From a checkpoint of a small transformer trained on Wikipedia: 3.05M parameters.
MLP neurons of a small language model. Each row is named by its layer, matrix (gate and up: input weights; down: output weights) and neuron, and shows model dimensions 0-127. Each number is 128 + 32 x the weight over its row's rms, rounded and kept within 0 to 255. A neuron's up and down rows have the sign that makes its largest values positive.
After each neuron's rows, "fires on" lists the tokens most often at its 100 highest values on Wikipedia text that the model never trained on. A number after a token or word is its count.

L7.gate78 [ 72 154 120  97 141 114 157 160 116 119 133 126  50 139 147 104 145 101 135 131  79 195 128 125 111  93 133 151  63 118  91 182 155  91 113 135  84 146 156 147 137 136  99  96 105 104 207 129 123 125 144 167 144 142  65 183 123 162 172 127 154  69 102  77 153 124  64 156 173 162 121 116 105  87 137 108 134 138 139 148 119 118 114 118 109 114  95 150 108 110 208 143 127  87 108 113 141 162 137  80  79 107 107  85 113 125 202 143 115 134 133 136 139 179 117 144 151 136 119 119 115 130 143 132 191 142 150 145]
L7.up78 [157 203 127  80  99 149  67 108  51 121 109 153 103 155  88  97 143 147 120 128 180 150 148 115 153 168 169 135 121 139 101 114 102 127  35 139 118  77 104  41 159 123  68  87 134 170  72 105  49 169 114 193 186  87 137 147 101 118 152 117 146 141 140 160 127 102 137 138  99 143 103  87 147 127 124 159 164 148 135 138  99 125 165  67 128 106 152 132 142 172 165 123  78 125  66 149  94 143 155  73 148 110  94 135  74 118 141 127 113 121 153 154 172  64 145 143 171  58 139 138 105 140 147  91 146 156 108 162]
L7.down78 [129 132 109  80 150 215  64 113 154 133 121 132 146 169  72 100 130 152 135 156  69 125  60 112 146 128 147 158  48  84 108 115 154 124 125 133  90 103 118 125 128 185 100 114 102  81 157 202 143 130 144 133  97 154 115 157  95  68 105 144 164 110 132 162 129  79 138 182  97 181 164  72 193 108 141 132  91 131 134  81 105  98 129  80 150 135  74 160 138 136 163 119  82 136 124 144  31 138 142 132 105 158 114 141 146 105 118 118  88 177  93 137 128 131 118 142 122 140 131 108 118 118 109 117 104 108 130 169]
fires on: "i" 32, "s" 18, "op" 13, "ic" 10, "at" 6, "p" 6

L3.gate60 [146 103 187 153 146  95 116 150  49 132 101  87 120 160  69 115 164  95 170 139 122 169 121 131 164 112 153 171 108 101  66 181 105 116 116 117 143 166 136 125 114 138 129  87 147  76 160 147 217  95 104 164 146 105 131 143 153  83  94 153 140 121 118 153 166 120  65 188 107  91 124  87 105 150  86 123  94 118 126 123 168 135 161  73  82 146 139 138  59 168 141 124 136  82  97 184 114 156 107 103  92 135 120 112 162  79  63  84 100 121  89 177 112 141 116 118 149 123 168 163  93 134 112 130 127 126 130 115]
L3.up60 [119 139 128 134 118 132 117 102 113 109 183  78 126  71 160  79  98  91 154 123 147  88 121  96 142 123 186 184 112 123 171 110 179 165  75 193 124 130 140  89 118 144 148 117 101 152 142 141  98 155 195 158 152 128  63 147 197  82 137  72 126 120  84 156 186 120  95 187 153 196 168 104  72 144 142 156 131  91 163  67 126 112 165  99 133 122 160 142  91 118 108  95  67 110  68 139 214 146  62 145 127 122  81  98  89 139 116 163 184  90  93 120  95 156 101  97 147  78  91 156 128 143 106 149 140 164 151 127]
L3.down60 [ 90 165 126 176  85  98 123 120 141 112 111 107  78  68 156 136  92 101  98 151 103 125 132  94 114 148  89 122 108 135 150 160  84 160 112 120 123 124 110 119  76  76  85 147 142 132 127 124 121 160 147  64 142 124 175 104 135 124 116 113  90 145 111 123  84 168 132  75 150 148  78  96  81 154 104  96 111 128 203 123 113 118 138 164 143 106 114 111 145 154  69  90 184 142 133  89  92 130 133 118  50 128 120 163 103 213 151 138 132  84 146 103 155 143 171 139 143 169 137 109 122 155  97  78 138 164 152  85]
fires on: "k" 37, "as" 18, "S" 13, "n" 5, "N" 5, "e" 4

L6.gate187 [133 138 188 140 124 162 114 181  94 150  81 120 134 142 115  98 128 108 128  51  99 127 132 108 152 142 102  93 122  40 146 158 173 134 139 111 117  87  94 104 106 134  98  82 200 132 134  96 163 121 179 140 152  91 134  34 110 139  75 110 143 178 106 110 117 164 114 135  68 119 186 193  87 111 108 158 100 111 154 104 106 120 199 155  76 114 137  97 121 123 120 114  88 118  79  89 117 104 117  95 140  98  76 107  69 115 125 173 123  84 113 113  86 165  81 102 125 132 130 161 170 154 170 133 115 152 175  89]
L6.up187 [ 58 129 224  97  85 188 155 112 152 170 140  74  99 109 168 105 198  94 134  99 127 189 136 178 126 111 125 109  51 129 161 145 171  83 168  92 146 111 139 136 124 107 171 129 135 118 110 116 168 138 151 164 151  65  99 115 131 122 141 147 143 127  97 119 128 132  85 112 117 130 117 136 135 126  68 124  78  86 124 118 142  80 115 119 138 160 126 155 169  94 150  50  98 129  92 170 148  77 117 144 159  81 123 182 133 136 135 108 119 125 123 184  83 100 172 143 105 132 130 144 132 171 161  95  90 154 129  98]
L6.down187 [126 216 122 116 111  93 186 123 151  68  75 113 130 144 156 137 160 141 116 138 137  64 148 125  41 150 125 139 142 111 210 118  83 128 163 143 193 104 145 137 101  62 182 165  50  97 123 123 142 141 101  92 141 122 127 147 107 112 118 172 111  93 136 135 140 134 131 140 124  75  72 116  73  77 137 106 119 104 142 171 107 113  55 119 139 145 140 155 173  82 118  93 158 112 203 159 166  89 102 149  81 109 128 151 136 121 111 193 147 149 129 126 142 148 134 155 131 159 171 131 113 178 132 120 107 115 104  73]
fires on: "n" 25, "m" 15, "s" 13, "t" 10, "an" 7, "k" 7

L4.gate117 [112 144 180 171 134 170 120  75  87 144 136 119 139 158 115  81 186 121 145 114 164 150 141  81 121 106  62 127 105  95 108  93 219  88 164  96 138 133 192 150 115  81 147 144 164 143 145 114  57 120 145 122 127 140 110 147 116 155 117 161 123  96 107 120  91 138 162  84 147  94 150 129 129  51 169  74  87  94 183  95 114 113 135 154  95 141 124 103  91  76  98 165 103  92  86 107 144 136 162 148 108 130 114  83 184 100 160 137 128 111 116  90 183 149 123  86 136 108 177 117  94 109 173  89 139 141 197 170]
L4.up117 [ 98 150 158 145 131 119 177 127  94 131 120 170 136  49 114 133 140 117 122 142 167 164 108 118 159 119 185  78  91  59 186 135 153  68 164 127 127  97 127 118 108  79 156 128  91 112 168 132 105 104 153 199 124 121 121 122  99 201  79  81 115 138  70 150  84  59 113 137 130 170  94 146 101 131 141 202 139 154 121 166 101 153 107 165 114 112 134 119 139 148  49 104  95 172 128 114 159 154  57 107 105  97  73  89 151 148 159 147 156 157 142 143 165 121 119 129 145  94  79 102 154 138 123 131 138  89 105  80]
L4.down117 [100 145 181 143  70 129 135 145 177 150  88 129 113 135 165 186 141 165 120 113  76 192 153 167 110 142 140 129 161 132 175 109 107 121 175 182 146 122 172 124 100 117 141 180 128 100 121 171 121  83  63 156 193 134 171 137 164 127 135  85 170 116 161 153 131 160 164  63 110 175  99  50 140 147 108 137 193 135 172 157  96 103 106 138 102  97 132 193 149 147 185  75 154 101  85 163 147 130 145  98  88 114 163 151 103 172 168  69 173  52 117 151 123 156 116 137 174  91 123 164 129 150 177 136 122 113 112  85]
fires on: "s" 22, "c" 17, "k" 17, "ac" 13, "and" 9, "ent" 7

L6.gate93 [102 123 105 107 174  91 103 102 166 139 178 116 123 129  84 137  70 128 134 146  82 128  74 158 127 177 210  60 132 126 121 130 114 115 178 124 157 124 126 193  98 186  52 172 114 100  96 141 127  56  51  87 102  68 170 110  92 159 150 125 177 108 125 103  92 142  94 152 104 114 101 135 120 124  79 135  83  91 105 125 140 159 166 105 117 141  94 170 136 105 147 127 132 151 124 123 152 118  79 162  52  83 114 128 145 135 150 142 175 151 182 129 168 133  45 120 130 154 142 120  96 161  77 147 108 151 117 127]
L6.up93 [154 146 126 147 161 190 153  93 175 146 109 187 102 120 120  91 104 100 144 111  90 133 166 147 119 107 143  95  99 131  96 137 128 105 148  78 184 124 142  95 114 146 127 107 177 141 123  43 146 189 108 108  64 144 137 118  89 180 143 131 114 107 113 126 141 128  80  77 113 170 153 155  91 105 156 202 161 136 135 142 101  99 105 158  69 149 131 122 123 103 150  76  98 120 105 228 174  97 142 131 116  68 120 132 138 126 133 195 147 134 119 147 123 111 138  86 147 135 169 133 154 144 155 145  76 135  92 136]
L6.down93 [124 153 120 140 157 158 164 117  95  91  91 160  36 137  84 119 147  89  99  80 156 172 116 106 138 142 162 118 130 136 116 123 129 129 109 189 152 113 110 133 172 156 152 157 101 135 152 148 108  96 129 105 156 138 147 143 123  48 121 148 140  95 122 109  88 136 127 128 134  98 228  91 184 106 150  91 161 142 120 156 149 156 123 125 153 150  74 161 102 112 146 132 131  34 111 168 145 125 173 158 122 159  98 157 168 170 107 104 108  87  81 154 148 158  96 120  99 123 190  81 190 136 124 150 112 131 144 107]
fires on: "og" 19, "ist" 19, "i" 17, "m" 15, "ar" 8

L3.gate0 [117 177 186 159 116 151 144  78  66  69 193  93 145 133 104 132 129  88 146 129 127 150 155 125 120 127 117 140  94 127 133 107 104 144 126 163 147 118 139 148 120 146 136 164 175 142 141 116 178 138  52 137 182 146  76 132 105 116 107 128 149 103 114 156  51 146 103 124 130 114 164 148 152  79 142 142 153 139 175  99 125 126 148 103 140  96 141 190 128 114  88 116  53 111 106 139 167 143  65 120  53 135 118 136 149  56 210 216 122 144 120 170 137  91 120 133 185 111 140 140  70  71  78 149 115  98  84 143]
L3.up0 [126 126 163 107 155 145  90 126 118 156  88 124 128  85  78 121 126 104 165  91 145 114 185 102 156 166 160 148 134  83 138 136 146 107 111  94 217 100 133 155 149 124 135 116 114 168 147 183 142 179  65 176 195 134 149 177 123  47 183 139 133 151 125 153 129 118 113 162  77 119 122 148 206 111 128 190 203 113  95 172  58 161 129 156 173  99  99 180 129 108 103 104 119 180 121 123 120 140 158 128 118  91 108 136  89  52 118 138 120 139 130  88 156 177 132 105 137 147 167 107 171 187 146 154 146  78  73  98]
L3.down0 [ 85 122 119 125  74 107 161 107 142 103 173 147 129  67 122 176 127 142  87  94 118 125  97 121 153 139 135  86 120 106 153 163 134  86  57 149  91 172  75 182 158 140 132 100 162 129 107 193 169 176 159 154  93 168 123 123  79  72 148 114 135 118 132 186 119 132 122 131 133 163  86 132 104 133 117 144 149 175 191  94 174  66 129 140 147 151 140 106 117 168  77 132 124 119 141 145 134 140 136  37 142 177 135 127  79 121 132 139 101  96 124 115 100  89  76  79  92  80 144  88 117 116 129 155  75 100 137 123]
fires on: "p" 47, "g" 29, " P" 15, "ic" 4

L3.gate131 [126 119 156 114 127 175 176 146 100 134 116 131  80 119 137 155 131 125 151 142 137  67  84 180 139 153 112 168 175  74 160 179 140 117 124 132 162 123 140 157 161  80 169  94 218 157 100 137 183 179 150 130 174  97  99 155 171 128 127 126 142 117 122 131  78 102 119 147 109 115 121 123 166 139  94 104 105 132 150 191   8  77 138 138 172 140 125 147 106 122 134 123 204  89 121 109 181  90 100 124  92 141 106 123 134  96 194 209  91 117 144 126  89 171 105 207 159  96  88 121 150 161  86 149 175  91 150 116]
L3.up131 [191 118 133 126 224 109  85  92 113 111 142 131  89 167 139 178 158 115 142 135 135 151 156 157 144 151  86 114  80 105 126 164 150  53 186  82 111 121 140 169 146 150  73 145 122 179 144 142  90 168 136 102 121 155 126 130 141 112 179  92 151 119 110  69  97  99 111 137 143  87 156 133 144 124  94 133  96 145 109 124 123 100 145  91  99 100 111  78 129 104 156 145 114 115 140 119 113 153 183  65 133 137 147 105 134 126  83 165 112  89  51 119  94 129 132 136  67 110 152 180  91 123  99 127 220 124 191  69]
L3.down131 [137 111 170  99 144 208  98 119 170 144 121 143 120  92 127 125 120 143 144 131  96 168 126 127 178  47 132 191 117 104 122 117 126 153 124 107 146  88 105  86  94 107 101 148  41 101 177 128  36 139 183  75 170 127 114 160 133 143 125 110 176 125 112 146 178 104 118  99 103 118 115  43 139 153 105 142 115 188 148 148 112 107 111 111  95 117  92 129  23 117 134 129 109 203 171  98 116 125 151  82 167 106  96 128 101 104 109 141 131 159 121 126 126 105 177 170  91 149 104 101 121 120  68  92 116  74 115 167]
fires on: "ing" 19, "s" 18, "k" 14, "d" 13, "v" 9, "g" 8

L4.gate51 [186 144 135 160  65 148 141 113  99 119 132  89 176 115 152 119 122 158 105 156 166  94  95 144  82 123  82 142  66 110  80 117 138 133  92 179 183 135 108 115 148  69 121 193 141 182 106  71 108 141 140 112 121 112 138 137 122 102 176  99  94 134 131 154 103 118  83 118 109 141 148 134 124 111  82 120 130 133  82 140  83 174 141 163  94 121 156 128  73 153 126 148 144 144 136 118 129  88  96 163  95 181 168  39 181  97 180 142 171 123 199 148  96 162 106  94 118  83  87 109 146  87 188 176 181 111 132  92]
L4.up51 [163 172 149  51 100 134 124  98  19  78  91 171 129 126 100 139 126 135 168 118 122 173 167 135  91 150 156 149 100 146 168 139  77  94  62 189 140 144 145 162 104  97 100 113 122  95 128 126 125 143  76  85 133 123  97 123  85 154 186 166 147  70 156 117  75  65 134  96 146 145 159 135 105  81 123 119 113 127 131 119 115  87 134  94 200 144 142 136 125 143 112 129 173 126 171 161 110 147 159 133 141 148 136 109 146 174 122  44 154 197 148 158 125 103 111 159 182 117 164 137 164 183 107 132 111 138 139 142]
L4.down51 [118 171 167 132 101  83 116 114 128  47  98 158  86  74 156 154 119 134  64 107 143 102 159 136  89 115 121  63 128 188 129 113 140  99 111 149 102 179  99 156 187 159  94 102 140 160 160  92 173 148 132 102  81 133 196 161 128 125 167 106 128  79 108 204 100 155 113 130 159 121 129  93 139  89 174 166 124  85 158 145  73  98 119  97 194  88 174 149 150 171 137 114 151 134 135 121 188 180 166  94 104  87  80 155 148 135  59 151 115 141 100 138 117  85 110  92 125 149 157 126 122 162 158 121 112 128 153  98]
fires on: "am" 55, "p" 21, " P" 17, "ing" 5

L3.gate140 [ 50 118  96 122 159 101 153  92 111 126 122 106  83 131 180 147 111 108  97 127  81 164 104  70 143 154  94 162 199 106 117 159 146 111 166 106 118  84 131  91 137 171 178 124 155 174 166 118 109 142 168 148  99 141 166 130 125 140 112 142 108  99 138 165 150 154  86 145 130  81  87 101 133 141 174 119  98 132 177 161 119 134  52 119  78  90 156 100 214 109 161 139 151 135 121 172 139 135 100 113  88  87 118 105 132 116 116 126 107 132 101 133 133 136 106 171 158 108  46 117 162 152 166 146 123  77 141 123]
L3.up140 [195  91 130 152 127 152 115 135 151 130  87 168 161 101 183 107 103 157 127 142 168  97 186  99 198 147 138  98  94 155  69 122 137  84 131  95 145  97 169 128  93 143  59 119 164 189 128 152 128  79 114 137  95 152 197 115 162 125 132 190 113 159 118 110 154  99  87 171  92 139 101 137 159 148  86  89 196 114 101 100  96 116 122 130 125 114 117  91 152 154 137 108  96 161  71 172 173 151 101 134 160 118 146 133 170 130 171 103 143  70  50 125 102 136 187 120 134 127 145 101 134 140 168 169 142 104 106  93]
L3.down140 [123  77 119  92 159 124 146 134  73 160 113 204 115  57 200 151  60 174  99 131 124 134 152 138  99  98 108 121  59 116 106 131 154 135  99  96 142 143 100 120 133 105 132 107 151 129 115 113 114  97 151 153 100 143 138 137 125  78 125 103 141  80 175 162 176 197 108 120 118 160 103 114 117 162 138 140  94 127 117 125 105 122 104 136  99  92 103  60  86 199 118  78 148 158 134 150 131 176  85 131 115  88 142 148 114 107 164 137 124 123  68  54 113 180  91 158 110 139 120 156 115 161 125 175 136 112 144 159]
fires on: "it" 59, "l" 15, "d" 9, "h" 9, "s" 5

L3.gate39 [152 131 134 191  69 132 139 112 131 162 116 145 108 112 164 157 178 141 168 135 137 129 157  98 151 135  66 146 139 139 122 170 114 142 156 129 107 105  89  54 112 154 133 120 137  94 105 189 171 137 180 146 148  62 160  59 125  79 134 100 151 162 126 157 116 150 136 147 126 110 161 146 124 173 182 145 105 121  97  93 112 150 118 140 115 130 133 124 127 132 157 128 140 134 122 143 137 150 177 119 117  71 144  77 150  78 121 156 202 133 100 132  86  96 149 107 166 116  97 141 180 130 131 151 145  96 150 152]
L3.up39 [101 146 106 131  91 185 107 140 155 181 147 120 106  97 128 152 121 143 117 126 118  96  84 140 118  93 119 183 149 110 136 142  77 114 120 114 112 105 127 118 125 119 115  85 162 136 115 118 109 182  54 126 105 111  53 102 128  65 156 115 125 132 115 166 144 104 107  85 112 119 170 127 113 146 168 141  96  92  94 130 128  88  85 165 164 123 109 104 150 112  47  68  92 155  86  53 106 150 171 128 111 146  91 135  29 191 189 169 152 122  82 144 150 134 131 100  28 187 118 161 109 144 163 172 103 148 162 159]
L3.down39 [110 132 118 168 166 107 115 128 134  84 135 145  88 151 145 128 154 160 115 163 126 106 114 156 147 168 144 134 153 124 170 134 152 117 109 111  65  83 167 183 130  99 136 140 120 148 104 146 169 163 110 129 135 126 131 139 155 144  62 168  82 105 124 127 121  83 181 117 122 102 148 144 115 201  81  97  94 156 146 124 128 171 146 126 105 111  52 197  91 107 116 116 151  15 180 126 155 107 123 112 164 132 120 106 149 151  78  99 147  96 125 162 168 113 132  48 148  98 103 171 154 158 176 117 140 112  96  68]
fires on: "t" 60, "m" 7, "ed" 5, "ing" 4, "D" 4

L8.gate1 [139 130 158 118 103 184 114  91 176 171 127  95  72  89 150 176 145  99 102 123  94  89 201 147 150  91 129 110 173 100 133  93 131 130 144 111 119  61 154 175 116 110 175 136 153 124 104 128 166 145 131 129 194 147  79  39  90 105 126 123 113 125 139 137 173 128 141 137 102 136  89 144  30  70  82 173 111 159 141  97  85 152 114 158 165  59 138 138  88 140 159 155 102 146 158 212 128 161 129 139 198  82 155 174  83 133 125 140  99 124 125 103 155 124 113 111 141 162 117 122 131  81 157 121 114 147 181 122]
L8.up1 [162 118 112  95  96 118 195 158  86 131 106 149 153 112 171 119 178  85 149 172  65 144 185 148 109  91 182 164 116 121 108 110 133 119 133  95 152 127 159  92  66 130 129 117 194  91 147 142 147 141 178 111 173 134 179  81 130  98 120 150  76  93 131 137 169 150 195 102  82 117 157 183 154 146 127 172 144 109 159 128 102 128 114 110 105 117 131 108 148  91 181 125 128 143 130 101 114  51  93 164 152 121  97 136 108 130 101 150 145 116 118 142 101 161 138 133 123 103 181 114 160 210 108 187 156 129 173 139]
L8.down1 [134 156 175 140  86 145 101 147 179 150 151  86 129  88 154  80 170 124 118 133  86 116 122 125 105 154 106 160 187 102 155 123 116  84 193 123 133 121 127 156 107  63 109 137 163 128 130  85 106 147 108  87 126  97 117 195 108 110 130  98 160 115 131 138 152 114  73 149 124  99 140 106 169 137 105  99  91 108 104 156 121  85 112 166  73 146 114 136 158 148 109 123 136 174 152  84 122 163 135 180 156 132 103 124 109 125 116  84  56 116  85 135 112 155  61 136 124 143 152 138 115 108 216 117 188 156 121  95]
fires on: "w" 33, "s" 24, "t" 20, "m" 7

L12.gate123 [151  71 141 100 126 146 141  72 138  98 172 106 115 117 115 151 133 123  94 150 102 146  87 139 130 133 154  98  76 111 114 110  91 126 159 181 130 130 141 139 152 139   3 123 150 123 176  92 103 127 155 140 179 133 142 125 104 130 107 203 105 163 141  80 112  77 124 111  60 136 148 188 104  61  98 141 106  89 124 100 108 161 145 145 117 122 118 163 195 146  73 120 171 115 104 180 122 135 183 109 137 128  67 127 132  75 117 156  81 122 121 193 115  99 128 166  65 122 155  75 113 109 149  21 144 124 136 161]
L12.up123 [167 182 119 123 122 150 134 204 143 110 157 127 130 139 185 125 164  81 149  95 134 131 165 100 105 180  84 118 151 146 132 139  93  99 170 148 146  95  54 168 142 215  88 204 172 179 144 108 110 138  96 120 187 123 112 101 117 145 161 175 149 149 102 130 132 121  44 157  93 111 156 162 105 119 103 161 111  63 136 112 144 110 139 155 130 160 153 111 110 161 157  55 126  99 137 149  98 153 143  75 117  53 135  98  96 158 155  96  80 112 149 131 156 188 155 126 137 102 124  48 172 194 110 115 133 111 112  52]
L12.down123 [130 121 121 101 126 147 125  87 163 133 118 192  85 150 168 121 183 111  80  88 132 144 111 140  99 138  76  76 153 128 134 163 118  76 159 134 126 119  97 151 171 104 106 151  85 135 151 109 100 122  61 141 146 107 174 150 151  83  87 132 133 146  65 104  95 120 101  96 120 102  90  82 147 160  72 140  91 103 138 150 126 109 118 150  99 127 123 119 122 111 158  81 152 133 122 128 134 122 186 159 103 120  64 122 120 193 108 187 127  67 126 171 158 100 123 154 154 134 185 106 195 164 146 136 130  97 169 155]
fires on: "h" 21, "r" 19, "ct" 14, "m" 12, "t" 11, " Ch" 8

L6.gate28 [131 111 107 158  92 165 125 163 128 145 110 154 152 163 120 132 102  71 133 108 106 106  72 169 176 125 119 169  88  76 142  93 145 134 113 109 121  90 125 107 168  93 122 149 173 113 135 136 135 114 180  99 130 128  66  95  84 137  90  73 156 138 157 135 150 131  61 109 102 169 137 118 136 109 104 113 140 149 107  63 112 197  90 138 128 110 139 126 122 116 128  86 119 133 167  81 109 136 148 106 123 107 171 171 101 129 149 155  84 184 124  95 141  91 103 150 178 119  67 148 152 126 168 116 155 163 107 109]
L6.up28 [ 66 102  92 180 143  76 124 119 116 197 132 115 118 145 132 154 119  73 121 137  95  69 119 128 182 139 116  46 163  99  46 124 128 137 124  99 120 137 117 181 114 128 140 102 118 203 181 139 150  89 147 152 167 161  90 109  85 195 119 102 182 116 140 118  99 156 154 118 137 125 137 105 147 119 146 112 108 149 135  97 130 147 113 114 100 114 152 146 137 136  97 115 173 120 152 144 118  75  87 140 106 122  95 164 149 126 114 119 110 216 118 164 164  82 109 110 119 136 121 145 124 121 109 127  94 133 160 102]
L6.down28 [164 171  84 133 112 166 128 140  94 174 137  87 152  77 148 131  79  98  86  98 166 126 113 124 106  88 160  61 158 191 111 140 153 137 121 161 111 154  90 147 155 141 177 123 186 132 153 102  88 149 116 183 140 115 130  91 156 111 174 182 160 122  99  63 113 133 124 133 159  89  87  93 106 119 141  96 121 134 169 105 142  96 128  75 142 162 166 127 143 105 214 139 146 122  61 137 144 130  66 147 105 140  79 156 180 114  68 126 100 156 133 138 150  96 121  61 147 144 183 169  78 155 119 130  97 159  92 111]
fires on: "i" 96, "c" 4

L2.gate1 [178 155 125 123 105 193 165 108 135 136 120 136 102  85 169  90 173 129 104  91 177  89 137  86 140 134 179 103 165 115 160  80 144 115 176  93 115 112 116  60 132 107 119  97 102 186  86  89 100 101 105 118  97  94 125 135 111 148 134 122 146 137 143  76 133  85  60 164  98 118 108 179 138 115  56 155  91  81 148 122 131 111 131 115 132 151 149  75 130 133  89  78 218 137 127 117  81 124 101 191  91 106 170  46 168 114 111 134 145 129 212 123 154 146 133 149 178 191 144 164 121 138 157 124 158 189 134 126]
L2.up1 [153  59 121 127 101 117 191 107 116 173  98 151 170 141  80 167 133 140  95  86 151  98 149 135 128 106  96  74 114 146 134 138 157  92 136 157 140 108 123 110 182 129 108  53  81 182 114 105 106 158 122 137  72 193 128 120 175 150  98 131 130 147  80 141 151 131  97  75  82 120 140 153 181 136 119 122 119 139 172 122 143  97 125 141  88  82  71  77 182  70 125 149 150 157  97 141 136 153 139 148 110 147 165  94 212 103  96 153 151 129 118 152 158 162 120 114 145  84 113 179 106 114 142 173 100 119 118 144]
L2.down1 [147 158 140 122 138 156 120 118  99 127 118 111 113 118 166 170 104 114 166  92 151 140 117  76 119 130 144 195 141  99 104 103 130 100 145  81 138  78 144 101 151  80 121 122 113 133 151 167 188  67 204 158 127  98  94  73 114  41 127 116 153 147 118  92 151 122 156 140 101  89 141  70 140  39 158 107 164  91  79 129 122 137 147 122 137 189 169 170 111 116 131 112 126 131 154 164 124 158 130 190 116 157  71 146 150 136 125 188 139  99 161 165 163 121  58  98 138 147 116 125 133  54 125 122 154 199 131 143]
fires on: "t" 71, "m" 11, "g" 8, "ic" 7

L2.gate25 [109 124 117 150 109  92 219 182 128 109  97 148 144 147 118 131 123  54 123 105  93 121 113 104 150 131 144 100 155 107  80 140  89 127 132 113 151 124 156 149  63 120 178 165 119 156  83 153 190 115 123 148 117 129  74 157 138 133 143 120 136  70 144 128  86 147 105 160 105 176 146 158 128 121  85 139 108 139 125 160  83 166 101  83 198 173 100 142  59 179 108 110 150 142 127 113 137  90 148 163 197 155  83 163 154  99 108 175 128  97 128 138 114 123 100 194 142  73  92 151 176 138 137 143  97 115 104 160]
L2.up25 [146  92 130  97 122 157 148 138  92 115 107 108 107 123 130  76 118 155 105 138 119 161  97  24  56 137 152 112 150 119  60  94 132 122  92  92  94 114 118 116  95 134 190 128 129 148 101 139 137 118 133 163 158 128  94  85 135 126 165 122 119 138 129 121 198 109  94 151 162 177 108 159 128 123  58 155 138 198 174 118  99 137 125 115  91 114  99 150  58 124 115 141  95 167 124 120 142  87 131  91  72 108  86 136 183 112 116  54 110 158 100 102 155 119 106 134  79 104 155 146 148 156 148 147 112 184 134 104]
L2.down25 [145 166 148 162 121 128  89 139 147 119 146 136 105 153 149  97 106  87 132 156 121 161 106  80 173 106 160 108 195 174 193 135 111 172  98 168 150  78 156 162  94 141 131 122 126 114 181  98 155 113 109 154 132 143  75 125 145 195 126  85 152 184 108  91 163 102 113 129  73 161  79 100 117 106 130  99 120 103  84 102 171 130  74 124 105 133 108 174 155  42 143 188 189 112 124 147 142  40 135  95 131 139 164  79 138 128 135 131 131  86 160 129 110 102 141 127 111 164 181 143 181  73 108 100 106 132 137 151]
fires on: "u" 35, "s" 23, "e" 15, "i" 14, "o" 8, "f" 4

L2.gate2 [118  90 148 162  89 132 193 120  95 108 150 150 145 122 139 125 126 134  88  91 113 118 129 159 155 103 149  89 111  89 182 132 125  86  93 139 160  88 135 113 107 137  99 180 125 146  99  88 165 146 116 155 123 153 141 114  89 139 137  78 107 124 153  57 176 153  64 162  78 171 120  85  97 119 112 134 133 113 160 107 138 148  86 122 167 157 145 129 151 118 121 164 135 144 151  63  96 125  76 142  94 139 135 142 105 140  70 113 124 149 146 151  74  97 131 114  96 219 124 168 140 136 111 120 134 141  51 175]
L2.up2 [136  88 136 136 120  76  74 135  77 165 110 132  81 115 104  54  87  90 123  95 138 126 146 173 133 123 147 105 143  62  69 130 156  72 124 105 138 143 205  78 142 163 187 164 112 130 103 134 116 125 127 122  94 141 112 145 153 153 120  95  77 175 151 139 134 118 137  97 101 142 133 176 125 142 138 107 177  87 116  89 165 179 156 142 101 169 196  95 120 108 160 120  51 179  94 117 146 168 127 116 132 124  86 122 117 131  86  91  91 146 102  97 129 126 102 132 120 110  70 191 138  93 176 110 104 195 134  84]
L2.down2 [161 159 125 134 136 166 128 153 119  78 144 170 122 103 178  80  80 154 160 162 152 114  90 104  89 106 138 104 140 139 117 160  95 123 133 114 195 167 140 190 143 157 179 146 115 155 157 120 129 111 162 124 145 136 125 126 125 133 201 115  90  93 133  96 110 136 130 165  91  96 101 134 137  94 108  90 160 166 131 101 122 122 116  90 168 100 102  62 116 157 191 133 171 110 146 166 156 149 146 110 154 139  79 126 133 132 124 172  81 107 124 181 156 134 134 140 107 116 142  59 176 111 126  98 117 166 162 120]
fires on: "i" 88, "g" 12

L3.gate47 [162 129 145 103 137 181  90 109 192 156 169 130  96 125 173  75 127 161  87 116 137 100 135 105 138 111 118 153 154 143 159 122 108 141 154 115 163 103 133  98 116 152 104  85 102  62 120  83 149 165 218 130 120 152 167  92 129  87 172 114  88 157 155 124  77  78 116 156 125 143 135 149 147 143 125 119  43 143 105 147 142 157 120 174 181 138  96 149 131 119 110 111 129 199 132 106 148 108  60 102 138  93 150  73 113 134 161 172 166 191 118 169  73 141 142 117 123 201 100 104 111 108  94 176  68  40 128 154]
L3.up47 [126 133 161 171 111 143 132 176 113 119 112 180 118 108 126 148 115 119  59  87  94 144 202 152 119 114  92 127 101  67 113 104 121 148  95 122 144 146 148 116 120 125 135 117 137 141 164  64 166 112 129 191 124 175 175 136 117 136  83 141 127 162 131 154 109 116 112 116 140 123 131  91  60  79 138 133 135 142 112 117 126 127 106  99 173 164 143  76 147 118 141 167 134 114  84 205 145 136 147 110 119 109 123 126 124 126 131 118 160 173 147 133 153 160 133 108 122  98  89 112 146  82 173 113 192  75  99  79]
L3.down47 [113  99 107 149 162 119 130 105 100 109 154 169 119 128 137 159 130 100  98 104 177 161 189 120 136 114 111 178 101 110 173 139 103 122 173 130 115 161 154 100  99 120 109 106 140 109 138 125  82 143 131 145 150 130 222 110 137  76 116 123 110 115 159  79 118 171  70 129 118 161 154 173  99 175 155 116 151 172 108 124 146 114  91 135 120 184 138  59 187 198 152  92  92 156 117 192 171 167 136 139 118 111  75 123 137  58 130 182 191 166 160 120  56 175 170 108 144 125 174 129 133  98 171  71 106 102 165  62]
fires on: "il" 36, "p" 22, "l" 16, "h" 11, "x" 7